python train.py --intermediate_size=384 --vocab_size=16384 --norm="rmsnorm" --norm_eps=1e-05 --qk_norm=false --learning_rate=0.000444 --schedule="cos" --doc_mask=false --dataset="wikipedia_en"
MLP neurons of a small language model. Each row is named by its layer, matrix (gate and up: input weights) and neuron, and shows model dimensions 80-175. Each number is 128 + 32 x the weight over its row's rms, rounded and kept within 0 to 255. A neuron's up and down rows have the sign that makes its largest values positive.
A block is one neuron, or neurons of one layer that tend to fire together. After each block is what it responds to, as a language model described it from the Wikipedia text at the highest values.

L3.gate9 [141  90 149  76  98  69 113 112 131 132 149 135 165 141 150 135 156  99 113 137 152 163 112 144 161  60 105 134 175 123 137 136 125 175 105 142 150 132  99 116 133 143 145 111 150  75 131 106 123 100 128 147 109 159 123 137 123  98  73 203 110 157 158 175 129 104 121 119 145  80 117 164 188 129 134 133 144 120 124 127  97 149 130 122 138  65  90  86 138 133 162  81 109 130 132 102]
L3.up9 [184 110 165 123 139 115 105  81 164 110 146  90 167  95 173 114 195 110 183 146 199 128 111  93 116  78  62 148 155  89 121 126 152 179 109  82 133 109 113 155 148 100 190  73 102  84 116  93 140  85  97 133 113 174 125 122 121  96  89 221 112 137 145  97 111 112 133 124  83 118 130 154 156 115 152 112 159  79 159 131  52 142 111  85 167  84  74  96  83 133 130 135 138 120 171  76]
L3.gate63 [142 134 169 135 173  65  64 131 149 135 114 120 187 192 144  76 118 143 147 137  87  99 137 105  88 143 126 130 161 160  94 147 127 156 163 167 143  77 110 106  74 150 106 132 128 106  92 139 131 141 135 140 152 173 141 198  91 134 155 154 107  95 169 138 101 119 163 198 175 160 107 213 127 165 122 154 102 135  94 137  86 124 123 116 192 137 128  98  90 124 139  77 178 160 154 176]
L3.up63 [179 151 142 109 145  84 112  60 139 165  75 160 171 151 131  70 103  87 146 152 115  96 120 107 153 153 140 112 100  92 171 166 152 199 160 135 123 121 106 166 112 120 113 164 115  93  80 145 115 113 167 124 157 184 105 113  99 131 119 136 101 138 129 126 226 117 173 225 141 124 113 197  67 184  94  82 112 176 185 121  99 164 147 110 150 133 141 178 111 121  72 132  88 139 196 181]
L3.gate137 [135 144 118 140 101 120  96  69 174 125 171 117 187 138 118 120 130 131 115 106 113 146 150 105 116 174  96 134 137 117 119  68 144 166 200 102 121 109 138 125 176 103 182 195 141  96 119  99 144 124 146 102 103 123 124 113 127 124 150  82 119 111 120 135 134 141 169  86 177 117 188 108 148 185 125 131 137 175 112 134 138 124 141 157 196  93 115 112 114 100 154 127 109 143 136  99]
L3.up137 [180 127 101 110 108 126 113  90 163 206 100 117 124 137 100 107 194 125 119 116 173 118  92  88 139 125 145 124 157 103 110 135 126 134 126 108 146 145 165  89 132 163 186 170 114 140 152 123 149  54 114 158  81 149  97 163 127 113 148  97 142 127  70 135  83  97 114 120  83  84 160  89 113 148 143 107 150  83  63 138 119 176 183  79 159 202 115  89  75 186 105  91 112 140 108 115]
L3.gate237 [122 128  61 131 113 132 119 128 129 151 136 128 124 156 180 126  80 117 112 176 121 121 131  71 156 132 107  77  77 116 113 127 144 162 122  42 100  82 101 130 161 119 180 129 111 129 178 119 116 121 138 106 147 134  81  75 154 142 148  92  99 121 192 147 187 108 132  95 135 148  78 161 157 177 141 113 120 205 128 152 133 132 132 166 146  78 136 116  79 164 195 129 144 157 164  91]
L3.up237 [101  97 129 114 125  75  57 166 156 124 109 177 129 109 105 150 131 117 135 172 137 132 132 133 114  98 190 143 117 114 159  86  87  80  97 102 112 133 212 181 109  92 168  92 113 102  94 126 117 135  64 156  99 102 150 167 106 131 146 123 112 166 100 111 152 118 106 148 144 154  81 123 138 200 126 136 122 159  98 131  96 149  99  98 113 122  65 125  99  68 112 153 115 125 127 208]
L3.gate247 [141 121 142 157  65 191 114 140  98 179 120  58 146 222 141 118 178  68  62 133 140 129 153  92 114 124 103 162 138 124  84  90  79 154 183 133 112 211 104 102 118  67  97 121 143  97 177 126 110 133 138 161 145 144 183  80 160 150 124 150 102  79 122 135 163 148 156 155 175  89 122 142 193 155 127 167 188 137  68  98 123 183 203  86 109 113 110  85 171 138 122  94 145 104  88 116]
L3.up247 [159 125 137 139 159 185  79  62 147 120 140  77 148 144 154 127 141 101  99 151 160 106 111 165 153 112  91 167 120  68 120 134  83 154 140 112 137 112  74 137 162  76 144 136 124  75 140  57 160 158  85 165  82 161 190  92 169 164 119 133 107  91 143 143 179  82 116 116 139 126  88 144 129 157 138 119 146 143 127 125 124 139 138  91  71  81  88  98 177 110  89 154 104 123 127  85]
L3.gate253 [ 91 102 144 127 107 105 113 134 129 116  86 152 180 105 185 106 139 103 101 142 108 166 104  91 123 145 177 172 131  91 151  91 110  94 144 136  87 118  53  99 167  80  74 149 156  51 118 123 103 139 123 189 151  97 159 106 108 159 144 131 143  99 104 129 212 115 139 124 151  79 125 139 131 138 128 161 142 120  91  89 126 135 168 117  84  82 148  79 108 103 119 179 165 169 166 154]
L3.up253 [201 111  73 125 144 125 133 180 106 126  57 136 116 124 131 118  18 131 137 124 133 151  64 144 138 125 198 127 170 137 100 156 118 178 135 143  72 133 120 128 171 139 136 113 142 100  92 127 108 152 126 123 124 152  94 140  71 123 156 150 164 123 103 122 135 163 150 156 118 105 161 114  70 150 111 157  78 168 152 156 145 148 122  79  77  27  93  43 131 104 127 147 134 156 119 180]
L3.gate310 [110 125 135 134 133 122 100  68 145 156 203 123 172 113 105  61 134 138 117 173 111 148 116 102 149  97 135 125 131  43 137 102  87 144 118 150 124 213 120 120 201  94 110 149 132  99 117 150 110 153 131  73 120 160 135 119 118  98  93 151 127  38 110 162 155 124 124  49 172  90 137 146 140 115 125 140 178 148 109 127 103 148  82 108 132  96 143 105  61  87 154 166 128 139 113 105]
L3.up310 [167 147  83  99 103 125  59  65 147  91 179 172 105 134 151 101 145 180 153 138 114  84 132 131 153  62 113 126 135  96  91 147 158 158 104  73 106 150 140 104 137 145 174 134 176 163  80  97  79 101 126 108 159 132 113 100  69 148 125 131 141 103 148 117 108  67 142 126 123 127 173 140 145 171 121 131 159 166 137 150 174 141  96 140  95  65 128  62  91 151 137 137 151 174 127 131]
L3.gate332 [ 79 139  76 132 157 103 137 109 112 110  76 127 135 100 144  98 113  48 110 115 152 161 199 111 107 106 147 167 165 128 119 154 141 138 169 152 108 136 114 110 160  98 109 130 166 124 205 124 111 126 133 118 173 125 182 142 109 136  86 134 129  97 139  99 136 113 117 149 148 120 147 141 105 103 128  81 181 227  99 164 146 148  78 118 148 132 122  98 169 115 180 175 185 141 108  79]
L3.up332 [190 114 204 158 127 196 153 126 117 118 126 160 163 156 140  84 114 112 189  70 109 131 156 142 172 131 122 134  62  92 132 176 108 138 170  78 167 106 123 123 118 153 108 132 144 114  81 118 139 143 132 179 110 157 156 143 185 118  89  82 166  80 115 124 107  87  87 151  98 131  43  85 144 138 143 137 156 147 160 155 140 147 140 156 114 204 113 116 161 141 102  87  88  99 197 164]
Section and field headings. Last word of Wikipedia section headings, infobox field labels and table separator rows, e.g. "International career", "==History==", "Elections", "|---|---|".

L2.gate209 [100  86 130 136 121 134 154  60 107 106 135  84 120 154 150  98 148 119 133 175 115 148 155  48 138 128 145 126 139 145  57 119 128  82 114 132  86 184 129 131  82 120 114 100 129 127 131 101 103 232 170 123 142 147 161 144 110 145 129 183 138  72 127 166 174 147 144 118 166  99 110 103 152 124 157 150 137 140  94 124 101 167 119 207 125 105 133  72 112  74 141 117 170 150 139 165]
L2.up209 [131 134  99  65 128 145 116  66 107 123 160 158 158 128 190 115 162 129 159 144 135 156 123  98 134 163 145 109 117  70  79 160 103 104  79  45  71 156  92 117 131  91 196 123 115 134  65  65 127 208 132 114 127 146 145 182 180 101 145 161 145 100 130 146 163 101 147 147 134  80  96  77 116 170 170 114 149 138  98 111  65 159 152 184  91 108 186 139 124 121 108 153 114  84 183 130]
Wikipedia field and heading labels. Tokens inside short labels that begin infobox fields, table rows or section headings, e.g. Rejected ballots, Dialling code, ==Personnel==.

L5.gate76 [121 172 129 102 137 140  92 120 146 208 128  73 151  88 158 130 109 178 170 161  95 115  88 132 171  87 163 134  85 159 136 136 124 151 122 105  99 149  89 179 178 152 143 161 124  81 146 164  89 121  97  82 145 106 142 109 130 169 150  81 118 109 150 106 149 164 127  96 134 100 176  81 178 178 102 149  81  98 103  90 173 130 142 127 124  56 129 129 106 120 106 112 133 150 148 144]
L5.up76 [127 120 124  97 112 180  92  83  97 195 116 118 100  77 134 154 128 187 144 149 140 113 101  86 175 113  74 165 118  40 104 145 128 123 148  65 150 135  76 158 106 131 128 161 149 135 154 195 145  80 143 142 116 130  78 134 142 116  74 134 160 145  98 121 125  89  87 109 142 158 146 129 137  33 128 112 154 133 119 136  54 109 109 185 130 140 120 140 111 163 126 111 122  66  82 146]
L5.gate77 [151 164 154 101 160 112  49  97 151 140 107 150  96  86 120  91 209  32 133 142 140 153 145 180 161 109 142 144 179 193 183 149 114  95 178 134 124 138  89 135 116 134  90 140 104 135 156 116 116 130 133 112 113 153 155 129  85 120  97 113 169 110  95  92 133 135 159 125 110  76  92 138 136 168 141 148 132 165  96 156 134 117 121 114 112  82 109 112 172 118  58 168 137  84 120 130]
L5.up77 [ 69 120 171 117  92 113  96  93 140 108 139  91 128 137 106 103 148  90 138 165  78 119 121 139 163 141 113 172 150 175 109 136 134 163 112 165 161 193 118 135 180 115 142 144  89 128 215 160 150 174 128 130  92 180 108 107 157 116 163 137 159 142 115 123 106 163 111 126 113 120 126 157 163  46 121 111  86 145 122 162 110 159 109  27 143 161 140  63  99 187 135 129 151 127 180 120]
L5.gate79 [136 161 155 151 147 175  56  66 121 128 113 129 132  51 127 148 170 169 123 143 110 110 129 170 133 111 136 205 104  87  83 102 165 138 156 103 146  92  96  99 150 120 135 107 175 113 117  73 105  84 153 143 138 141 166  96 112 184 139  98  70 104 121 125 104 138  97  75 129 186 102  82 118  99 148 118 135 117 148 128 121 153 136 145 127  93 134 133 124 173 100 154 132 161  71 196]
L5.up79 [133 104  43 116 107  71  86 127 113 131 179 105 128 113  96 103  89 117 118 114 154 160 100 153 124 130 128 185  98 160 116 165 116 107 165 154 113  65  81 133 139 190 140 159 128 138  92 105  89 132 110 175 139  48 199  50 117  83 112 202 140 138 122 151 170 187 149 168 150 101 157 114 124 159 108 168 110 140  98 129 106 125  42 121 123 133  96 130 187 107 147 127 152  99 137 116]
L5.gate101 [111  69 136 144 139 105  27 122 186 108 108 103  98  72  95 118  70 139 148 140 119 126 104 150 157 150 165 123 106 166 117 123 108 128  83 112 111 161 124 154 115  80  68 152 136 138 172 147 113 178 103 127  93 107 136  84 168 154  93 141 110 128 169 125 134 139  61 117 151 140 140 131 131 100 176 193 103 187 118 140 188 163  75 136 116 104 216 174 173 123  83  84 153 117  88 121]
L5.up101 [173 120 116 134 111 139  93 128 158 132 113  73 132  76 116 138 121 142 194 133 137 119 151 113 158 137 135 113  81 140  98 115  92 102 118 132 165  90 153  85 147 123 186 128 160 118 152 108 185  36 117 144  94  64 170 116  67 110  70 167  70  93  59 120 133 168 118 146 142 121 121 111  83  96 127 116 155 127 191 147  81 162 136 106  80  85  12 142 145 110 112 138 101 122 135 126]
L5.gate254 [131 156 148 137 162  72 106 129 154 128 128 113 119  95 126 127 154 168  79 206 108 149 168 126 173 104 129 165 168 216 151 122 114 156 180  91 160 151  88 107 153  97 141 124  94  96 130 168 150 137 156 164 100 192 173 174 123 126 153 133 156 144 144  98 135 183 149 110 137  97  86 113 189 125  95 108 122  80  86  77 112 134  64  59 142 112  88 113 120 122 139 200 132 103 123 126]
L5.up254 [160 131 104 132 171 144 104 131 100 153 179 147 122 135  63 109 131 179 165 128 113  59  77 109 134 162 118  56 152 171 129 126 153 165 193  93 158 166  88 129 154 171 166 138 135 155 143 142 145 153 118 115 185 105 136 134 133 140  48  91 141  85 103 130  94 135  86  87 103 158 133 115 142 149 138 103 117 101 224 122  83 158  73 125 124 187 140 106  92 124 127 130 141 117 157 130]
L5.gate262 [ 66 110 156  99 151  84 158 164  88 159  98 125 149 106 103 156 119 148 117 100 134  86 149 160  95 146 149 165 143 134  48 134 147 153 136  87 177 152 156  86  88 158 100 140 123 129 118 158 118 123 140 147 187 123 158 178 132 117 132  95  97 116 129 158 181 158 130 114 107 161 150 178 184  97 143 110 158 119 163 188 167 208  98 144 118 124 116 161 171 189 119 181 163 159  68 163]
L5.up262 [ 74 105 149 128 187 103 126 111 146 123 117 125 114 163  93  45 120 116 111 135 169 101 124 106 129 145 124 140  73 126 187 162 190 188 148 142  75 154 155 146 171 131 100 111  98 103 111 207 144 159 128  83 124 154 170 118 140 134 136 180 129 117 118 147 118 140  77 123 177 125  86 178 111  80 117 167 114  60 152 145 121 136 102 132  62  79 134 119 154 167 140 165 108 166 151 128]
L5.gate340 [ 80  90 102 120 126 144 167 125 138 127 148  68 147  94 108 190  94 177 117 145  48 149 126 102 135 161 124 172 171 142 121 149 102  73 143  93 113 153  99 104  95 122 128 106 126 119 173  64  90 133 125 103 116 159 105 143 120  57 119 160 117 122  96 145 147 144 159  57 110 161 176 190 159 183  97 148 130 111 158 152 113  81 128 146  93 102 137  99 150  90 189 132 154 205  57 163]
L5.up340 [108 174 172 104 152 147  28 144 162 125 151 113 134 109  95 124  94  78  87 129  96 129 139  98 134 102 122 179 129 156 143 212  79 128 185 122 103 190  75 187 113  95 105 145 142 114 143 108  73 138 166 102 114 138 155  90 116 114 111 109 133 124 114 107 151 122 144 126 185  92 179 164 127 115 134 120 131 116 135 146 181 129 170  60 116 156 116 107 171 132 126 144 141 189 120 133]
L5.gate345 [122  95 153 123 118 100 115 126  99 135 173 143 206 117 132 144 168 170 122 179 168 113  92 127 167  77  96 124 110 163 104 196  64 185 173 136 175 156  93  96 110 128 151 130 157 115 146 103 127  82 157 142 107  67 150 154 161  84 132 137  88  83 186 105 116 167 148 135 136 174 105 125 179 119  68 117 157 137 128 119 165 133  80  93 140 132 142 114  80 145 158 167 175 173 125 158]
L5.up345 [132 147 124 163 153  91 134 108 120 173  93  82 106 142  94  79 108 147 160 145  89 148 107 139 138 169 137 160 124 144  91 110 115 175 195 111 122 185 166 110 129 134  98 134  98 156 103 153 146 174 152 116  83 205 115 105  99 151  91 188  89 116  86  96 162 134  72 144 134 105 110 150 152 136 119 142 156 129  76 158 111 118 102 112 120 158 124 192 182 100 123 120 116 183 112 125]
Clause-initial subject pronouns. Subject pronouns (he, it, she, they, this) opening a new clause, mostly in biographies and articles after a date phrase or period, before verbs like was, scored, joined.

L2.gate40 [ 73 129 168 130  95 175 144 128 119  98 148 111 171 179 167  98 136 130 153  96  44 162 149 134 179 141 191  99 119 151 143  85 101 110  45 148  92 142  96 157 164  94 102 167 170  93 190  82  96 138  91 127 104 147 133 140 121 137 101 149 170 122 143 105  96 102 104 145 116 112 107 112  90 128 139 159 149 165 112 107 160 125 118 118 136  97 131  86 160  76 126 111 101 102 119 166]
L2.up40 [137 115 134 120 116 138 110 125  21 143  81 151  98 140  75 127 126 128 144 177 100 108 139 238 142 138 168 140 121 165  90 198 146 150 111 133  90  86 107 114 148 155 131 161 128 132 162 114 122  90 158 110 148  67 117 147 117 119 104 153 168 113 117 110 157 108 103 137 152 123 107 150 137  72 161 170 178 113 179 183  80 136  93 127 188  74  74  96 118 101 125 122 101  87 108 136]
Table cell endings. Punctuation or final piece that closes a Wikipedia table cell right before the next pipe, such as ".4)" in weather tables, ";", "Res.".

L3.gate14 [125 106 166 128 138 120 140 131 183 183 150 143 124 120 121 143  84  66 121 107 116 109 133 169 137 157 133 179 146 161 102 129  87 107 153 103 150 170 124  69 131 137 143 114 131  54 176 139 103 106 154 121 131 108 226 145 143  84  94 102 127 144  85 125  82 131 115 137  88  73 111  44 108 140 117 171 159 117  99 120 175 107 172 148 138  89 151  99 169  77 107 119 126 108 159 156]
L3.up14 [114 132 117 120 107 157 133  57 163 156 138 220 141 162 109 156  96  84 189 111 169 123 147 190 128 135 148 135 127 136 146 138 119 156 142 100 112 152 121 167 136 108 122 123 106  81 127 111 119 163 130 193 136 157 154 161 183 127 106 126 144 133  95  85 105  84 150 145 101  86 118 138  70 197 102 149 143  95 109 103 183  96 164 115 140  79 163 104 177  97 115 161 130 102 103 143]
L3.gate38 [146 155  79 116 196 168 102  84 148  66 180 143 150 117 147 117 119 114 129  92 135  44 134 111 155 189 118 112 111 118 144 154 176 130  97 133 121 111  97 155 170  90 157 130 113 132 105 116 190 154 114 160 107 124 157 125 165 130 155  39 115  95 141 182 112 139 143 164  91 136 148 138  73 129 112 106 133 124 181 172 170 128 111 166  79 135 102 138 131  88 154 165 149 141 172 151]
L3.up38 [133 124  62  94 188 165  63 131 115 139 129 134 156 119  66 106 135 156 152  73 156  91  83 169 168  92 138  96  96  61  68 111  86 142  90 111 122 153 116 112 177 125 132  71 121 112 120 117 129  78 126 147 108 158 110 110 157 125 135 121 115 132  85 148  89  81 139 154  96 166  79 135  91 105 146 101  77  92 182 143 165 123 174 192 137  95 131 162  89 137 106 101 103 101 146 124]
L3.gate140 [ 97 157 130 155 148 159  58  67 136 136  71 172 189 119 138 114 148 164 120 201  58 136 117 226 161 153  93 119  71 125 109 141 141 136 111 161 139 141 126 140 142 140 204 147 143 102 118  47 146 145 106 165 136 101 166 153  77 114 171 150 100  68 114 107 150 117 143 124 164  71 135 167 184 183 128 166 136 100 100  91 125 150 143 160 129  89 169  80 115 157 126  99 162 119 119 171]
L3.up140 [119 123 106 152 131 176 110 179 130 148 134 143  88 140 155 207 172 153 122 109 161 168 119  79 172  74  84 124 102 142 177 113 165 148  59  95 162 141 142 124 111 122 142 148 136 115  48 126 135  68 100  73 105 114  90  75 165 146 153  85 129  89 142  99  95 135  62 107  62 135 130 127 189 108 108 141 121 111 180 113 113  88 187  83 133 120  76 154 132 103  90 190 128  88 144 103]
L3.gate151 [101 160 121 128  89 145  77 140 120 202 124  95 151  89 170 128 108 123 122 116  87 182 131 139  73 161 104 136  45 156 113 131 115 105 109 132 121 125 101 117 136  62 101 137 118 167  72 128 110 118 122  73 138 124 138 178 149 157 203 123 190 165 183 120 125 104 157 136 106 149  96 186 122  93 122 152 124 163  83 138 158 114 150 115  67 119 114 135 145 138  96 124 158 193 167 183]
L3.up151 [154 144 113  75 109 119 113 124 161 105 123 172 146  91 156 135 120 160  81 127 125  96 138  87 142 174 110 159 117 110  96 142 133 124 122  91 119 122  85 142 141 126 107  87 174  91  70 126 122  52  72 109  80 138 114  71 123 117  68 116 115 155 158  92 162 160 138 135 156 151  80 149  90 131  85 114 131 143 135 153 121 120 121 174 116 132 122 129 165 104 128 147 116 164 130 150]
L3.gate152 [138 137 126 133 117 134 108  82 123 130 152 156 149 102 193 141  90 118 156 158 119 110 162 137 139 116 147 130 153 108  81 143 139 146  73  83 144 126 112 153 157 106 125 131 160  78 113  77  81 150 133  94 132 167 161 165 143 173 118 132 141 168 142  60 172  86 170 186 129 100 136 149 130 194 134 167  96 157 146 114 129 106 166 108 172  44 166 108 174  76 160 119 115 117 113 100]
L3.up152 [ 69 136 165 125 149 172 105 148 153 107 205 105 147 109  67 146 138 109 113 114 121 125  87 101 158 134 139 127 109 118 155 126 171 145 130 118 115 113 140 100 206 134  74 136 138 103 146 131  64 155 115 113 174 110  94  86 140  57  80 157 127 148 101 170 137 117 106 117 160 122 139 138 113 166  99 186 107 141 109 167  94 138 161 167 148  99 117 108 131  79 175 132  54 166 109  78]
L3.gate192 [139 113  91  90 155 150  90 147 148 121 136 107 146 119 164  96 171 174 152 150  95  97  73 112 149 118 107 155 136  64  43 169  96 172 102  94 218 157 205  90 156 159 183  94 124 124 147  69 129  51 107  81 125 138 132 112 139 146 149 145 127  89 115 120  98  76  92 138  79 117 129 170 111 159  89  84 111 125 108 166 155 109 116 192 138 142 167 145 162  65 130 127 161  85 156 132]
L3.up192 [177 169  93 148 154 168 111 195 141 131  69 121 122 128 124 166 154 197 152  95 125 119  97 120  92 154 143 158 116 110 123 174 138 175 143 119 122  80 173 138 177 101 164  96  78 166 101 127 142  63 112 102 156 127 103 155  81 111  75  51 136 126 113 163  75 109 117 145  72 174 120 133 107 176 115 112 148 124  99 143 191  96 142 163  92  99 117 151 200 119 116 153 105 110 149  57]
L3.gate258 [ 90  88 104 134 138 101 143  73 154 200 162 113 151 116 135 128 126 109  65 154  93 166 146 172 168 147 123 180 105 120 127  98  88 142 125 132 117 135 134 122 138 139  52  99 145 125 172 101  72 125 132 136 134 146 140 141  85  95  73 112 136 107 131  81 147 156 123  28 137 133  90 167 184 127 130 107 120 111 174 137 216 138 147  57 122 168 123 106 161  90 158 111 192 177  95  87]
L3.up258 [135 100 120 136 227 174 137 138 147 103 148  94 123 111  99 188 174 193 152 119  83 153  74 161 150 143 126 172 107 141  97 148  90 149 141 144 172 158 114 117 184 122 126 129 138 102  87 146 126  90 135  76 130 110 136 123 123 138 145 121 137 180 139  84  91 134  78 125 114  92 113 120 187 159  55 136  85  92 175 171 127 114 149 136 128 173 106 117 154  97 157 103 130  70 100  95]
L3.gate267 [ 87 118 112 127 114 148  91 151 145 131 135 102 117 131 125 109  57 216 176 109 100 101 141 116  85  96 125 129 175  79  58 109  92 181 123 105 160 123  99 186  97 163 111 141 158  82 142 135  96 142 118 121 152  79 140 113  84  85 131 158 128 172 143  83 113 142 173 112 185  60  94  87 192 131  88 161  93 108 145  48 101 135 119 151  96  77 163 136  88 135  97 145 119 143 103 144]
L3.up267 [138 133 113 128 142 140 175  66 109 169 147 122 123 129  88 132 158  98 113 138 107 108 136  75 142 131  86 104 145 157 152  84 147 156 102 178 100 127 156  78 119 143  75  96 152 166 166 105 192 114 126 162 165 147 140  92 122 128 159 123 104  88 115 115 176 209 119 136 141 198 155 151 149 111  94 110 120 153 129 142  84 121 108 105 114  25 136 150 128 127 174 153 107 133  92 102]
Wiki table cells. Ends of table cells in Wikipedia tables, mostly right before a | separator: decimals in climate tables like (74.1), headers like rebounds, Attendance, Team, and also the word he.